Weights of a small GPT-style language model, trained from scratch on English Wikipedia: vocabulary 12121, 356M tokens.
MLP neurons of a small language model. Each row is named by its layer, matrix (gate and up: input weights; down: output weights) and neuron, and shows model dimensions 298-447. Each number is 128 + 24 x the weight over its row's rms, rounded and kept within 0 to 255. Numbers have three digits each. A neuron's up and down rows have the sign that makes its largest values positive.
A block is one neuron, or neurons of one layer that tend to fire together. Before each block is what it responds to, as a language model described it from the Wikipedia text at the highest values.

Responds to: Word-start fragment "un". Mostly "un" opening a longer word, usually the negative prefix (unknown, unregistered, unnamed) but also mid-word (ammunition, Laguna); also "(" before "born" in biographies.
L4.gate542:124138134100121131134125181126143118129081147119156139174096120185133108138097120105117119146150157124117127138104138163130133156133164161151116134115119108147149135120140160132159147127133163135157133124144096119125130120140137164182109128146157143155136121134154136138104147142109109147154152112105145138102089149158152138112162090130100124104130100142158149142157136146175140106145129152128130139131139145138158165126122127149125122149152122116151
L4.up542:134153160112121134096128151132070164142082090109195149161130095141118143103123101120061101113149089114116125108105164147121127132139147120143151161114137130110131183162116125113109148157142103146141144078129151137133116132156161150101149121114130155118129102104167136120067121129115137151111142136117062155171136149146083071156127138120114103133110104144125120115162161130111137169137097118160123154074127181150103126172165177158100106126129131118144
L4.down542:121111121152118128127077152155099115133152100162163091168102084142143125153114095125133135110118114127146127151120144135134070071095130110172140127124087108123135132100140135152156128108115108184106159105140147129163112115160078130118120130160112127140140123095142126121127151130166144127096125099157127143127136124097127124137123155166110149121107141099087126116130097150169132150123133070134125104169110126105112130106144121160149123090133085113140
L4.gate648:165149118091148133114126152091136136098110127151111146153115150079131136150148139152090094105149103117154152107142136144177111195123128144171108106172116110100108127146178140116067154167084063144113124152131116053132161119110197115132138082141137150152147119149123132141138115122134152100162130144153142128140126131109166169143135124145121142119149142115125146132160123128146097147155132133129138116124140125122117113141110135137148152133101135149148
L4.up648:116146110111125118153147162135168088111142121151160156134075130127122110130139102141112156090088116083141118106143082119125152174136125189141131174128098139124117142136113102124113164146120131117106145113128141096144115114114145140113114154140148110064097193098124100178154148142125077133106163153115144142110128113132152149124093124190131168150123128170117119108155131112149104085106156117147180091100116138113125125136109057117100159166126126111154
L4.down648:127100100110109167135116103152088155125139136139114104111134119184132140082146097111089121155150147102133127149111118138177130129134124112132084099114144124146187139129139149147159085106113179139114102112138132095143123111173158116099188142112137119134149150113192132135173143119094109167129121116108113117125143139161098093091126103101134108122166126129158132087167132086151110141137131129110145125131126132094142119088169160135140134125151123135125
L4.gate948:142117123117079139101158117153109115104162149157082119085117208115158147145155116153151085154175135113104124128173150098163142115111133127125108167144164122095137160127135119151153174117130158114145121161154121111156129128141127104085157149095133128109092139091159118125144128104110126120134092140160117138136152095145159140107143167123121127121117126110102149117111154083134123082137127150135131085128111101131131129127145155116143124127144118108091
L4.up948:124133151064132137138102154139116156148131141132166119136122152129142124143201127113123141124140129148126106133114171176095164127138090076172124114118106082109154091134137115121107100120120106143117156130157104167155098116168132168136144145142125121126155132115128149139145119117161114104125130123125083117111156073166145140140128131135135105152106105097138115132137128147113116151115135125120099110118156134145135129114097130152092154127180066170117
L4.down948:068128156127132140132118122119145156140128161162134139122092161142131145146132124147134121144099111103170098119119103137106124151126126150170106164099117137114118150115127139128143146144117123158110124130125094113115104080171134156121139140156150092171113162141152115108166151165100142143192146152104103098160098139116121093117127124133117113140105099118098138117138157084123112069145151136089130114109134177119126107142132137173114142111135107119098
L4.gate1053:128136144124091133149142143148135148149137152159153107151103179120139124147143109119110165122170144132143121119093107087130143124132117127134143117176171161100132160092144137134139123126107170158151107121102132090188155126129125119110142132153091129093104134115160145099135202136098127094129128127106117125140120174107114124142098135157085133136166145121123131150110147121154150110127063101105126128159137178126159148166123124119088125181106110131113
L4.up1053:164126118105151178130112068101090100130145092117123156121092185132148173098145129166127131155088128141130151138137130066172117123160125117158163131153121083121164086083187165126099145179099137138117159100133117134120156094198119111126130132121149172114107130096104140119148125110113141173134128138173139126155133102143126147106122119171092136154065124095159119143106105143127123148173184138133075108141134096142103141155087138160102131071155111127132
L4.down1053:157077153126149144069090145090121113093135121110158121087138154114102161100132130129145107135131129153097104102087142103179102137103152134112161157105102126109139115083183126119122126156134168131092164144161156136176134125172133141110136160116150097120115110165157123119099083151095136162156104137116079128119140140112134125068140168151122110113114115118136120134109137152129102085129109137102177107101107106142154099158126137143111128074100105094125

Responds to: Opening quote, title and place. Opening quotation marks before song or single titles, such as "Walk of Life"; also "in" before a place or year following a venue or event.
L11.gate543:111106117144095094097113117088101153120094066171158154159108118149158176119131106105137135085126136127103107124155112077152129148164129097121103136137133138151114176154152171090150123127136132082153139130108115133121151144114141111117108104128106151132145145088179094115107152135104137137089154120167136093090159111127124142131112164136104114131155190149133075136116154133098129150170141150148126142147157116126154142076133151141164152152113111101116
L11.up543:149098127150158151154119109097123149124115090150106110128132173141151118132105128164134136097145111108065081125095165110126094130143122100147119110072096144101129149129093133119100133117128147118125150133104148149121130139134140164132133129104140106128148164148172156139093130098134121118149133158130096089089117086107088121112121134149130185147143145152104072128111145135090097151135123124157126134097167096134111124138127153145110120093092126097120
L11.down543:179142157168172144123102125081122122110104097163099144119108107108153102103133170177155126104134102123101110138142104110130137186090163163152111136111092116110147112137106115153093125107096131090090135137125096180124134148117130145112162104143135118132172142110105133098108133109085130119169091138138130147145122089133063122117120166140148155112174135112141157150140120109143101169118132113150138115131128086126138135130168137110126116098116162086133
L11.gate566:131135094108104124127151119141118102141125088109146139127146187147111119129109179119093134106135108103149130149090120100119134124095093110133102150176151128151134185137116163066136124176166091125112130126098132127169108138092077121185098135117136134134129099117130135070116153127172124132107090167138111150101097121108107128082121119126155150137125142110115130144130100113139118129115118085093160113137153174092127146113118140146086167082118132153105
L11.up566:196122084110129114139132096182084133097141098104146131110135138134156128080120129102137109087061120132105153164135088151104113157143151115105089149183078131107197183103117142142092129125141144110104101137100142139111112102119106140123100119110135113152111138133090085157130131120191100127154106145131156169083098137186164117113100133137139093137156089084133105143121151157114131176097114121130117126138140165117099113139169111142153120133131119104120
L11.down566:146121108112117116086115146135094139141148139154124110167114141136149067099111112119116098122127137100163117148142082126172152202113144125092114114131129117099122096165111087186143104106097140129138167154132124135121078106104112187125125101119137161139110160130149140124133107126120120125143086156121130141105107110118152131159135096159146143132155111153079119109164152107134044116110149112102135090083187203142120128126144104151133136098161152098090
L11.gate925:154113126099133110095122098138163109151080135096134123207108138109160097138165181129147123132090105095137138098146130093152147121131158136089126194137122145138089117158125094174107156156099133135122138126121158134118099133147130159162145105092112134092070094117163108095145096128130110142100138104114143149143109140129141106180139153128170123178114141126164096160086156113159127156125089114109126154130169129104182146107121111146129113123128137091141
L11.up925:146108158150169104120128078119091160154094085125140124177171135114146138118151120138128150122104143129122088160121164099087085191117111130152146127121138105132125151115166143121130159100097134092120150139141137109127122082123121155144138152116110112128150110139110082097101123113099134108152142095137156104146113104149147147130089130138107124142131097152111143118162097120145130185106125125181169109114138154138154142120132116125119135164130106107138
L11.down925:149126105108167132138130106145093105163130117162137132129100150097126067141096134136122119120120106165109135121129120101133135114130153139132131113133092131131151118131145153090105119136140063114117132121141115120094141130108077101118076132098146097102109165144144097132106134141140156155129148088110091154130117122137143122109083116144111126142166136106143169079147092159178079137072126145118126115122139140087142103113109111096116101156142139107173
L11.gate1177:104087149141116125121137123128097128143136138116132124167109110095116117104166164107122114089093117142126141117125128139123147110135118167142104146114146118104142087163147129094149097158161121147110139118079158129079115129140134086156119108110124073144135125117062156140085124147129117123125149107108142079140085123154134138161084142136110122135094130141157151165132113100180166145133084106120156060175125147159126101146100129121093107078104130135148
L11.up1177:137152124151125174139109151090170144114103068102110178091127156166153122130124146140117105113122166116158134133148143152139120116147129130151099163098126156172138177170125112119142120144140125141094133133080135140164127108157103120203139133089115138104151116152110154130145136146083142150114133131130137107123125142135076117106103143102156100110105136136154161129109181108146168171103101140110146110149116170143161083104123100112153104157079157118127
L11.down1177:113129122127119120103101120122136161109173114114145146089129156145169128101104083098146112140163177129095132149097142142148100155100136106115085118181137090130110127115137165137114156129115097153098120139139140127164154079158136099148156146141089103113106187089153127081152129138119099103105106103107142086122144137102148189138202135155138187141155159112135123133136167161098130116114136140120131144108132143121115130100123111110167148142132121125099

Responds to: Surname endings before a date. Last piece of a person's surname, or the comma after it, especially taxonomic authority citations before a year, e.g. Benesh, 1955; Anker & Marin.
L12.gate1103:136064128164096102141078152115124096125110140139088124175143125120149148102126134159111137137127108137115127124148127126132160171156114124111144119153142155110142168145108138108133124032104157119125151183086069111129106100151104093123142124153189140140115145139148138133116135112123114145122137101104108109135144146100143126147071110121118167116093116145148112110148117095142123122121078121156159162129149078135111111110138101102124080120111156084158
L12.up1103:136137172145106111166114114116110096156180106130158162117118144113155140109124114129151082111148120146131139130110150134154133142135126129135141140097112120141147134119125160101122116149144173123127115161112165121139105151151164088128113124106156171136145130097160164121138140097166143131104109126119072106142129116111115072105112137104168110099131141130160099149076058134107093129127075154143130142128102107135098116168163078095112157154135139132156
L12.down1103:169106145162122127097152132137116125128116107112116122167073128135139127141113146110170138111121115123104123147126083093127100152204141132113115148131154169083136119156128114117158129084082103101158145122152144153131137135093144132134096087099192169176092169120088154125114143099130125134106126109121090118129132115097083118104140133125146134128127137113152128110143098131140144103151090173120162095157114136133176114163164079081101131116144120152131

Responds to: Title quotes and in-pieces. Quotation marks opening or closing song titles and glosses (e.g. "Fallen Leaves", "neck"), plus the word piece in within words like assassination, insurance, inlets.
L4.gate425:147145112094063089078127114129106135119119097161124136079129095167153109128134117146153095141137120158138137109138128146156141102101122135136134133124131111102104162099143123092091103125130117122117131111097135165117110086155118113131150056138102158131092120113100085116132123120125120107118117167136126071073097157179103163125128116150120157121142123068139165111184168105133097089133165115108087163128152148126094143153090129114129151122142132137108
L4.up425:132139119162155143107150127133115108125150151126149145085183057132123119141119150127196083078120168134109120112124175135166102104090174063140101139099129141117122149126138149107152166115120094139112136109122171139129132152134133118129130102136132127159165109091145115095080107173147105132140133131125145120139125116135119098160061117145137141161079093102145157094141091172137107148156122169110125116137104143141139151100108151090129162155147108152163
L4.down425:150117131147132144116100124099104133135147130174149136079104133133127088144152168120126096103031158151158133113112128127134101152123173108107070144150125168137119128145126073104133178107135081129154151133110123163117149104180124125121118113116147172152137136106099098100127162143109139120107125148146136118153108142176151086120135140092110132122109095089111075113071126147134044121144110112104121126117116098137127144106140091082118148134122110111149
L4.gate573:118080172105146134141121152117152112129119141183179120140158145103125132165122125110132167103130138092109123165122123110135088105150150147097116089101060137162091121131113105124130122112111116148133100111156169151163127135150137106125159165115130118119144143149138097102159145164146128087109139161107149076052125170104136129135087162112120125092098154087134137083105126115127113157088134097163120149136118127144119150137107125105111160157134184146130
L4.up573:136121131151153136151167155074149119077153135146144111159126139136123134135143110122158166096142152096096129144137106163108137142114121155154129129165111082069089093104133125117102156102114114112135124140103130130151124174105082129137135122108102095105121165138146109136154090139172092107127164149125135111091120082130129117114135138137170149126111122117179143129135103134122143138127149124134142138127098147103110114115097138097152151102105102108147
L4.down573:143131112174135168121153143084150137118127134099147122142139105121174100159095147156130102149121129126113149101159123111154138141101166124094103135123111089095127115086127197101113141131139100130180149092144089138167143136095124121085144122096111096163099130133137091086132122165171134158070153147118153142106111090099104134137089141118128173108122149126130081157117123157087124168154114109119115170147100122125104115178135125107121133122120115101124
L4.gate608:141096104170122124117127114116091108144103175140119142103133113115150127106108168154145141119120134113162142136142114111107114142151126107126122152149136104133117117162092108145059124130133150130122127156116107137098160099121122098149119114148127126115112086140139128161109105103156130112111175125082162149085121144125163125146123120151104167136096077150098150139143163122173149085109138142134136121149119120132120152114148120108097131136176136138137
L4.up608:149157118128086114131121174133093057136134157062121111118125117112110082101119143081144162162126101134132116123136134104154130113143167103107169144168103133109138106101113117145112146138119147119112113127122123139112119106114146126125174100131156133127084098145160110114111110139131091114134134129091176162124112148128132119150148121124093149178139147126115155145133139136151126117109069170111158120146126080143099092157128137112119149102159168160113
L4.down608:116113125163121098077107148160116087068112118109128159113135112114163096098165127151117102097157126155150108158095137175094145163143139122166122110166094171118131140114116133151111129121139123131122127089118136171106101134131122153122148129190129105076109146091100140115101088143117103103138126106126132145106137135149116118143129132116093112173140164080141103122148102111157083164115119134144156177129142183123099110024163103141161116120135084127147
L4.gate696:161144112099160090139121133116158119104107124090155132128109179116167093129132171124146119152155174112110120147126076086128161157187160067095180122141125154142097119096139112110120135182108166134161113138165134126104152120148142138129120104159142145158080143090118197128121082151132135128129156155140164149156109113106124143145039144188138078091134156152166127126115111145118132151132115111135158161123117127139144111105129118124148105121118106096116
L4.up696:143124157091118127147133133125182116094154130099174127131120177094159100103121125119133152129132181099135145129105099125115146144161137057076200127107104156142127124090167122121108162188116140117163129129137148158108140153171139124109128125121096164183092141127106179120122128112129104109116136129168114139161135130137134142161125127124154110116096150178097124127121142130137137112130130124130155106141130136110139131101105100057140114118130136122125
L4.down696:106083135123111084133134107129085110127094124134157178139154104112189102191095076117141114103140158155153150142132141133127108144127127075155113113123132126127087128123068125106094151107134106160128097148129077116109114171080098112128108117179158128117106106130121107137145127190131085080118115110105128123118121124139144145140109123120151153137118130105144173135108156161115095107135139148139104078106136094133119162135147079147159145123123127127103

Responds to: Word-start fragment pieces. Short subword pieces that start or split a word, mostly prefix-like pieces such as mis, mus, in, as in misleading, muscle, brother-in-law.
L12.gate489:110175127142158148127143135108146122143135136133112144124120122130093148107137113146126110119105072127105133121112128129124070154118185118078094105138150135110139150150147162110135139125133126113121172134111161120154126147110142125080125159119130151166171133171137161138090089152114104099170095154121154080125131103152156115112150096146133143105164092108120124139152122122114142136099110179100140159118128122101163136130122143122109126105129129122105
L12.up489:126164148168124179133102136149118097176158131121134124128084136183139118145119135098141147133116137087169112095120148173145156122082124154102119122139141124111135124131105109152117153129092128142116151112132111129123129106151117141144125166051146097092108116104131161163150141139092115128109164148141139118156116141146081145092123099111159183141080164136119159130136095086133158133157084128150139168143118109128114082145101135169127163135127134122141
L12.down489:119134147141133179142145136109150140163115113090069122150142131164187107147147181168190145120116149126120116170149158115120086146088168125143093136126144115121124153121122086104081139127127104131101115141138085137162118120130136100113131171154109166115123142169115127158147159166126120101156129132123138112150107142129156144142093179143169118103118137133133113130166124116124134124147126139131115162114147127112142162132112099103151097166104140129093

Responds to: Quantity and degree modifiers. Quantity or degree words just before a noun or adjective, such as more, average, little, most, much, plus the un- prefix; also scattered word fragments.
L11.gate178:133122114102108129129068167115114129086107098115135098093136077154104137118151166143124132111130163164118111124137113183118143089068104138125112136108114156119129134133152134149121147144111191154135128128110071130127118105132132145134103112131123129169146125134102114118140145148133147150070092145181125142113170091145142101152193099116148135076117096099125116113097131095081123115149106129062129138121159139117116130147159082123138131120125165101156
L11.up178:106154128153108119148152123083131096117110102121145073105173146159116179131138075165114118171171108121121106133115099110197126140112146140138090144121087141106170119146130121117124146085134130119151130168154160125138115143148135116140130125131131124138098123096145125128136112150104132099103106134144143133082134119130150126093096126149169169137172112107138121135167110168125155130145129106111119179106108121152101129118173211153147132107117133133138
L11.down178:109088142133138109169108102175128118069097147140121167141091130109093085114146122098120135150120106109140139118133134124134130150114148152120112121162125134132147158135103144114142134145114100112128154147121146122161137113136178126144084104112094130171081120131099129146154123133161149147092162132146139123097105134123136136109130117106122118139133112094098128161131145152084024115139092128094123106127144149143159161119128171171169114100143126137142
L11.gate357:139105142133133181131116080142118130145123097102138131109107149136125153152138101122161137129151100102132112125121181173137121144141140108170118099157118119094156105134084082083102111109115130103148099148145094130136112080195103136164092127109121170130114138117131122093168118130106124132154134100123101106120107149130169122180147091176141147151136139149116125128092166131144106134181146152105147123159097117168170147153171147115131152108115153142123
L11.up357:148120139120116089132125128162127161109166156132121106110100119134120143130151126108095117111145138164140137124114099139128143149170158125143136150154124138115192090137100141111104142111149132106079086084175159148137093107176128096150127165103142151154107107135107136094161092118151130126139113157147154172160156129083138071131124095155115113156137132151154105143122161163164121176157150139120164125108132110144156144118120132122113139143102121123086
L11.down357:146119147126117102140146150115124137123137111114153099133120149153133121089111142178132141115127161113119130111104089150093117109151119103114140184097112118128095112145103109159130145132132142115141124129130086144101165110100134145120081077116118068139115139131100125153110132130118159130129095163092116112117130135169134081136127103097174086121130131144187119147109135171120071140176080105131096131157145193110140203097126085171138113150142133148165
L11.gate512:132103127141150079165111128111139156156141128138100174101099125151140113132148130199127153104145117168125103118144119133098119122156096174115120137156121099157142151123104144142116102181127131112107175155119112152154077117119113107101134156134173120129123091151096138099127070120114130126189127123151103150135111122129135080166113089130125168102134095118132136142093146129123125148131163167121095115072147157109109170119124153069128153158131190112136
L11.up512:153121094134126122103106116138104109120121137129137158145149119103180113116112088117126132147079133183108110137117105102144160130144099103115126130133131148105152116153159149100111117130112117128179150151093167112131135117159135118170120079068139133145100126140138147146146144134094116151094085171131133148162121138169113103137112111125149116180110154118120137163183107071190105131146206105152127153146165123104139160105152127114142145098156088102123
L11.down512:126117123159144163147153090167107139119148089101150136092119148120147129139122134159155121131173105155147093142186144127140133121140140130123151141113136135109168146151104170129134160120144129063167141166099091138124117131149095155133147151150157154125154125196133172161144123192116176131098118154136141112102111138122156125122125155107118116118130145089120159172117120109118064176141174117148097151137172081160170141120107144102158120128127146097129
L11.gate754:111155156178136159133124137144113150129128058087132101147118127133148112126111111116127146141115131138112115115094106105121114124154118168132058110130113094122150137117111154130147095111129183137080089133080094130151109123143160117150142146121167133122124081126120152125150125071149157122115122093125125131170151118137125117131144107147103150144157128096157134143111140089103170134085126106145136117085133141165139128131132132092129104144103137155147
L11.up754:116130130135128130175110106150146129128171109077120120123152111128125156115132152135120120163162148138105166121118107103120096109117085144186099112200113133110138123131113131124127180147135154077123115117140121124179096138148136115133111120110159153110160141093129146144140119119129135142166047101125132118152167122150108134140117117146099131159117152133115127134059166110114150120111132157155145122142108157124135114136137112129169122131114170143102
L11.down754:138141104130129123159159123155111118173130076127144132095168117097111070159141118156138108134118149170144086125090138143112124123142064147165121087136138128142141115120117141118120103143108151101096108047118155144140145150138107141117156071129099104127131133109155146137143089129091130158141139127152111142128103129142151119151107125103098134172081128110136128132112122083098202098085099116104122140118146140115104134165111123137135126122096122105088

Responds to: Citation and scorer separators. Punctuation after a name in structured lists: the comma or ampersand in taxonomic author citations (Aurivillius, 1911; Ríos & Carvacho) and colons before football goalscorers; weaker on scattered word-start pieces.
L4.gate229:126122112133137153139171176147133121131087127098111134163151159102106102136128128114138111086120129069168128144098100122156121191114116086131116142135148117136146119160119089120111110137139090131131152087073120124118084124129118150108152118143092149125094136077157121177129091181156099105115143102165124108122151129080129102136098139124139135130155112140080132173137152170169158135133118123111124107126131103139151131078138156174110101126142140112155
L4.up229:152149129122139139132146179182088103160131160148130113141099128111120122129152128120158102113139156124166121157151116123152127120102124116134130131169162108116107157102113081124162105115122113145099124129126140089118110140136143132111117123129161121101118144163149154162104121130141083120115130132143067101085141134103110103102121133117128124133126172160095113177075146147151128148146104128111115146159098123120107107087112107141096097152121180136179
L4.down229:133141124130111167121134146127124101141137144118155155126092135109168075174112106113148109108142124139099130087127140154154116160107094163141108104150107169091145134076140154094123089116095120118130146112142111168119066144113096122170140134081121148143103116103136132116132123117104141123133160147163121070099140136117160174120135143148146100164134131088139105139143136094125036113111098115125145097164135148119129124108109182150123113189145088117103
L4.gate645:154149151123093176123170141143157106132118133122129152145069134145169123147154098088117059117119099146159109160128137114160090153158112153145126133157083176153127147170108125117125139134124127147116107149183123093148142126143110121114150129172166115107137108113137091095108126145112122156129153159175110103133090127081114117167115110142187136102140106131133130113147111143128107133099113123155126079141124123157136143137169111130148150093123157100156
L4.up645:129130132164078106150119125121100113158114110174112121132124156099095130133092134133106117101131105151169139142168063077118124145165088183112146143142099105094129097100121118152126123159147145128140118135118118101157123139125158074111145104121104124192094130139105184122120125158110090124131176128116119099165113090108137121131126170122158130123124126165151141110143143132140148101092102115140099169136108113135113095122122134190076152117167131101148
L4.down645:141118097155080126119117112136121124121098158131145144130120138141073082186112080074113151146138129145158119127164149118165123151075119159135108172150107124134112151121154118130118097117138110148138147106160125142177102113120145118105167105110059108132119109127136182081117113119111152161142117153157105086153083125129137117152124131119148098138112090110117131100125133116102104131111109098110104100131094091146141126130139109142119112143127151139130
L4.gate778:165129113087131159109083104157146089139131110093148083123127122105125118119132104143115117142169131143116132107159125153121144125184106162099116122092153123113118120124106118105153193127104116101114094126093123141159146130093106117103178149120136100115141120125115111146113138134108146134105099153124107154148136064153153122159110131151128165113160153144123133161140148159142118149098116150094155159126118161135116097118132137128100113162171080135180
L4.up778:142156151097122110125082110140133058119134150121163055161104148134135130154132135124148120197140119144137130095127170146103132149188094107129145105130136114126094134178122155102128137146117120146145149135105105173126110114080131159091137142130106116139144106166133122131152144120158124128088113133125135102175116094168144097150139092136167137125151129166163147120130138134115134100123105149133156136128122145149111122136156111129128125145161119111138
L4.down778:130141136141132159131075150084154063127139102105117128151106193109123099129150096114132120115122094132136149113161171129091140130149100144166128083092124124089118135129138185141107150120150088148153120115168121143121147144113125116066141128134097124118137104128131127115166151097125103145131142125149100099178121096104135148141113118115133126103145123126125136142184131105131074104080097131166105117117058184107141130124161123116096088123126131154149
L4.gate1036:130095109134125148151159176173127144132121128094152162132103144121152168124113134142145124120091142127132117141110123113140123118098123101078122099107070130130149141126126119130123118149130138125148154129140149135137171107114122165137141134112155171114109130152128127095175103161138118124109190172134152164150121140114111126150151099166157134106122106174102148109162149127155136126140133110085120142120095114132141109112106098109124125128101122112120
L4.up1036:140136170117121088108092130140150146129105155089118163189116166150128151120081133119163100142129165104132127117107140121142134137102078149148142134154168109163113139098149134086156129131175116119126114149136121128142140114098127135186119146107150095108097144161117119086144143105122171106121087136158157118160124112117084128117089104106109119119107122176104165087148109123114141122109095106119119146168116141152120143125135132141132141140153147137150
L4.down1036:164091133119102104106121151143163131166102151082121105137154122153089151105125113141138167127148140078175091152108128089169121154078134135148107101126174136136112118135094136162119158143182138169157173115151119125095092140125133104177151125112088082151094171148145122133165151117123143167140122110160151125138113111121161132120111125098096090119087104137102144120124086155100102132129107148129128117135106153098155152153107131105106149126180084134158

Responds to: Negative prefix un-. The word-initial prefix un- opening adjectives and adverbs, as in undivided, uneven, unusually, undefeated; weaker on other word-start pieces like infobox bullets and sentence-initial In.
L12.gate968:101113150137108127133139131136154104125169128094132168138102144136099136127092170112180125133110118145124114156164141144128148123112121144133091159116143184140067111134106070142081123095142150112152146119126149123113112114150118123128118107141137106120096118120146125132126128131137129117167119119154120108169131142114144114124122141163170142126133180116170122126116159133139163119143146111193139120193109125130162104132150114109127157105179119136125
L12.up968:131113101137127114119123118141114110120130119117108099140121129160158130124117099129113151149155143099106107125170128154095108151068165116108101115094163125104152135076109142122114102137158131118116152166124113115105129117134115156142125127121136142125101129140113155118127159147090134148191112127099151107125122079132132133105145119132155148134136162117064114095076109087159147081115085123110136145106129137109147129135191183128122135113096140104126
L12.down968:149134158122115142084127108111133110129097154150136118093129127128145101135139110090115165151180091168120119086110154111111138126187088098148125146121102089116163126103142130135146122144162138116106104124147125146136090114110105127072155131137096089160136143146107124128161122133070135136093098105158145120082139128122143103142159096145132105124115174117113147139127119066159139106110120113133086165101141153134137140161136097146143109143096136159111